From a checkpoint of a small transformer trained on Wikipedia: a variant of Muon for these matrices.
MLP neurons of a small language model. Each row is named by its layer, matrix (gate and up: input weights) and neuron, and shows model dimensions 0-127. Each number is 500 + 25 x the weight over its row's rms, rounded and kept within 0 to 999. Numbers have three digits each. A neuron's up and down rows have the sign that makes its largest values positive.
After each neuron's rows, "fires in" lists the words (lower case) most often at its 100 highest values on Wikipedia text that the model never trained on. A number after a token or word is its count.

L7.gate311:522509529470529481506519507542478482452492534480509488512496485497543511512506523529461538511515528497511507488510550493528505507508514493518491505472503504507484458483522527515508525482505500445486472506538490505489497505512491493497531476561512547506532522470439533473557435478552466508520495555519501464545509497494554515512526501479478443524527445520502458457549513462467474516512
L7.up311:488540470523474531469533514497488521496465493476483528526516498493483502555499542493516514490491535474530509502448506511528460496514489509537498484513513503535503474484507490452503469475501486502504539473485468500497484507522533517509452518435524544510496551538495516510523500487488496518481514502471497508517522510483469496483505501527489523508504531528486482513469491511545499529492
fires in: "of" 60, "for" 9, "in" 7, "with" 4

L4.gate588:482468531518501463480539483471513460539492499506492515508465495500490531538548498461511490493491498493510483500476553508477506490495472511485532508520507499495496528470486459515465518515497522546528492515520520481505529519523512496531485494506456518534490482516492512558496480489447504476507496474514532511527502500519511455504477471528501438511527509503485484460504507503475514477480
L4.up588:451529529498459489491492508483499454492486478562485441531430478499528530482459503456476527493527518510483502517463518462517547512470493460501481487504506498552497487482517518494534493497463492486527506517519544478480552511501472489523452506521486493511509502495489521487490487500503499541473473481504503502502473503499496487524535480527482496476478498510481467500442495501505536491497
fires in: "in" 25, "during" 12, "by" 9, "at" 8, "for" 7, "since" 5

L3.gate141:491501533482500554486512462504478490521522473517471513504470533506542497510499512488481524450532498524501475489492498530521500448499536505541520519480451537506515518442531492495461510521489470489491502530463503489524496523481527537466487523487473457486490509472520502474493504482461529492520474518508465485533467495508503512479503584494496521537516504501496523466484507482489458513475
L3.up141:500475499510445517483478538562494463480479478541513492484459501482496533505478508565515491542456512496504516503536491486494532497527513533476484509488486526503502542514495526428498514482491486520468507503454518471505477470496485463512508535561517513501476492503558486523498483477505493504512514522487467483516527506497462515525533525506457498486510483528476478498498462510503511536475
fires in: "on" 65, "at" 27, "over" 6

L5.gate51:524473510495505488563497504494552481488495490476438504500489518519512493492515475521519508512472478486510503469526441467547463494502493522461487494504533510449487523515499523500554487494502460490515503478499534470499534538491473489457442505459494469495490554487430467539519492517480512491534529525493483469483490474467488540520457524510480562492505536487474483505506510545549489511476
L5.up51:482471486503518447496519447500505549454519474486513481493504513502524473474490509502495509536465508522513523480494456487523509532507531535521465478523507486492498538476500513488535489520484515500486483449497488529492577503503501492492519507514474489541503510487525501482494513556514500464465495521492529471535458457515483491500520534516485490483507502464503504486491487533465526428495
fires in: "an" 20, "one" 14, "of" 7, "as" 6, "become" 6

L5.gate205:538494511489487471516511498475487521471540523538509505481502451545473498455521474513500516505470501518522500505499556505468530499462511478511522495499463468536477502497455475504496489511505513524492474482493476435483506491511519513522494525532493430506479463510507524481467392483497524514540507458500516497493495519511485489503487520481508518498500531518481474490505463522527507531491
L5.up205:517514529484485490513549498509485495466483512502432476474493505512489482521483518499477497478491499531518498494471534501522520497501524523499456493518513463505490487483504536528518486548460489500520543539431511493458488536486521481517465503508502510500496472482481540499478513542509526531509496495490548455467495494478484498456462496489489493484511501549468497524548531508501511540476
fires in: "before" 26, "by" 8, "during" 8, "violence" 7, "of" 6

L5.gate528:509540494540520483530527507508517435528533516525515529493476525517458516534519539482461497505484499509520500494476502457474496488524511501510544477505564507478547500487496523510529507494521522499485480514502507485501495526533494519496499473500473456509489478504475496492510460473511504536437527448511503515477497482517503492501522532481482454495523491497518459473536516482533472509499
L5.up528:489490477522515490511549438460542469518528487494467509505488537513496571527524519494491529519540502498545522490504495503483532501492479495465475471511557453502467546494463513522504472518508519487520532530509521445481472506502487523501486481530494506501494515472537553496492479458485501514472470486477523523525512505537501496441475504529530496476459510515498456510469511528535511498488
fires in: "in" 23, "at" 16, "by" 9, "of" 8, "with" 7, "from" 6

L6.gate22:546476549532486462503473446510491494523499515512487531510516514503517513486496478480516503474522549477503527456500485491520467474493532521515477496491510497434475501453478530481504500535512495527490476559470491477509529488490519464502490492507499531490515520494536486498476481455478514485474505507501547473490515517492476455522518520501512518534470464534508507482511496463517472472464
L6.up22:528467484475512479534542494530516463474477514508528481513468554511508472492526496497496488498525475492544511478505461525522494499465463530543465456460517489487510516541473481512490528479499550490482502508473521501514540460480514498544522514506489558526493480473509543468471503511456498519483466489528483483553538494521504512533474464538465475504453478489501504473500544463491501509467
fires in: "under" 32, "lower" 6, "with" 6, "upper" 5, "at" 4

L6.gate649:475499506499475526494478454452499483463456518490516517491481506527525499467511499493497434507503487520526465426526487514451515475499490516518488516460459501543513513475505488490494531531547497459552485519496497485529506481519470481516495506508506512520457470488543524469536489512495500528551513471507512548487511503490497493499567521485494491511510491537455486516515477529539494497464
L6.up649:500492532481495495490521502496499515485507513518463502516458523515544503498509511507477487518480526535533494491477471512460524491453495492488453469483515499487464510482507533481480515457520484476485465503519526522535524505498514473503513521478490540499468491534509494492486432441464526496474510495489489534494511492508490489538477518515457505503487462550468483498475498488523490503485
fires in: "under" 21, "over" 15, "than" 9, "along" 6, "lower" 6

L5.gate676:504506513472478493489515507553555485493507472513491515481489498523457535534511499519485511503499501551532449479465521501489522515495505564498512450504488515512486506470495481435483507484491487494489556503451471496499493545529484508515458480500508493502518504469510488522535438432466518496448507473510532533481493501505476494489508467533507454532480525502505464512517480486489498501523
L5.up676:456484516536471497531537505490494451519495496503472480467511530474487499531476555534473504502498506515513460472463521515508479526545490481490473507483507501508510494456483488511493539530488531486525472490478505500482508495531546505513503458466486485517468508503543535471491495443469507463493495495539488523526496479529517527485508525488506505529505538524474502469529502539500522505528
fires in: "of" 26, "to" 21, "due" 17, "during" 9, "late" 4

L7.gate514:462512473497504497479526482446492489473503528476524522454484486521495525519501499455501511495533530520509499480490531482502520546497530503538470461530532482490471519460477523516559514495500557500511522486495488490521472495498503501517489523518476520529490481508479518540556465498506517509455530493561482514491479538467530492507507530479498485513533513499508420520504539526526500510499
L7.up514:494557486512489495534520491470507496484507484530503517536538520472499486488487499493485521505492521506496505488491559491498481495504500505499483471510517506501489482499469489529516534462510497493489513481484544512506513509513512495464493541486514526557498493503518507517485524499534477541540523478479484500554480498499430498508491529492511543435543488478518442472533500502504486528492
fires in: "this" 27, "one" 11, "that" 11, "following" 5, "in" 5, "of" 4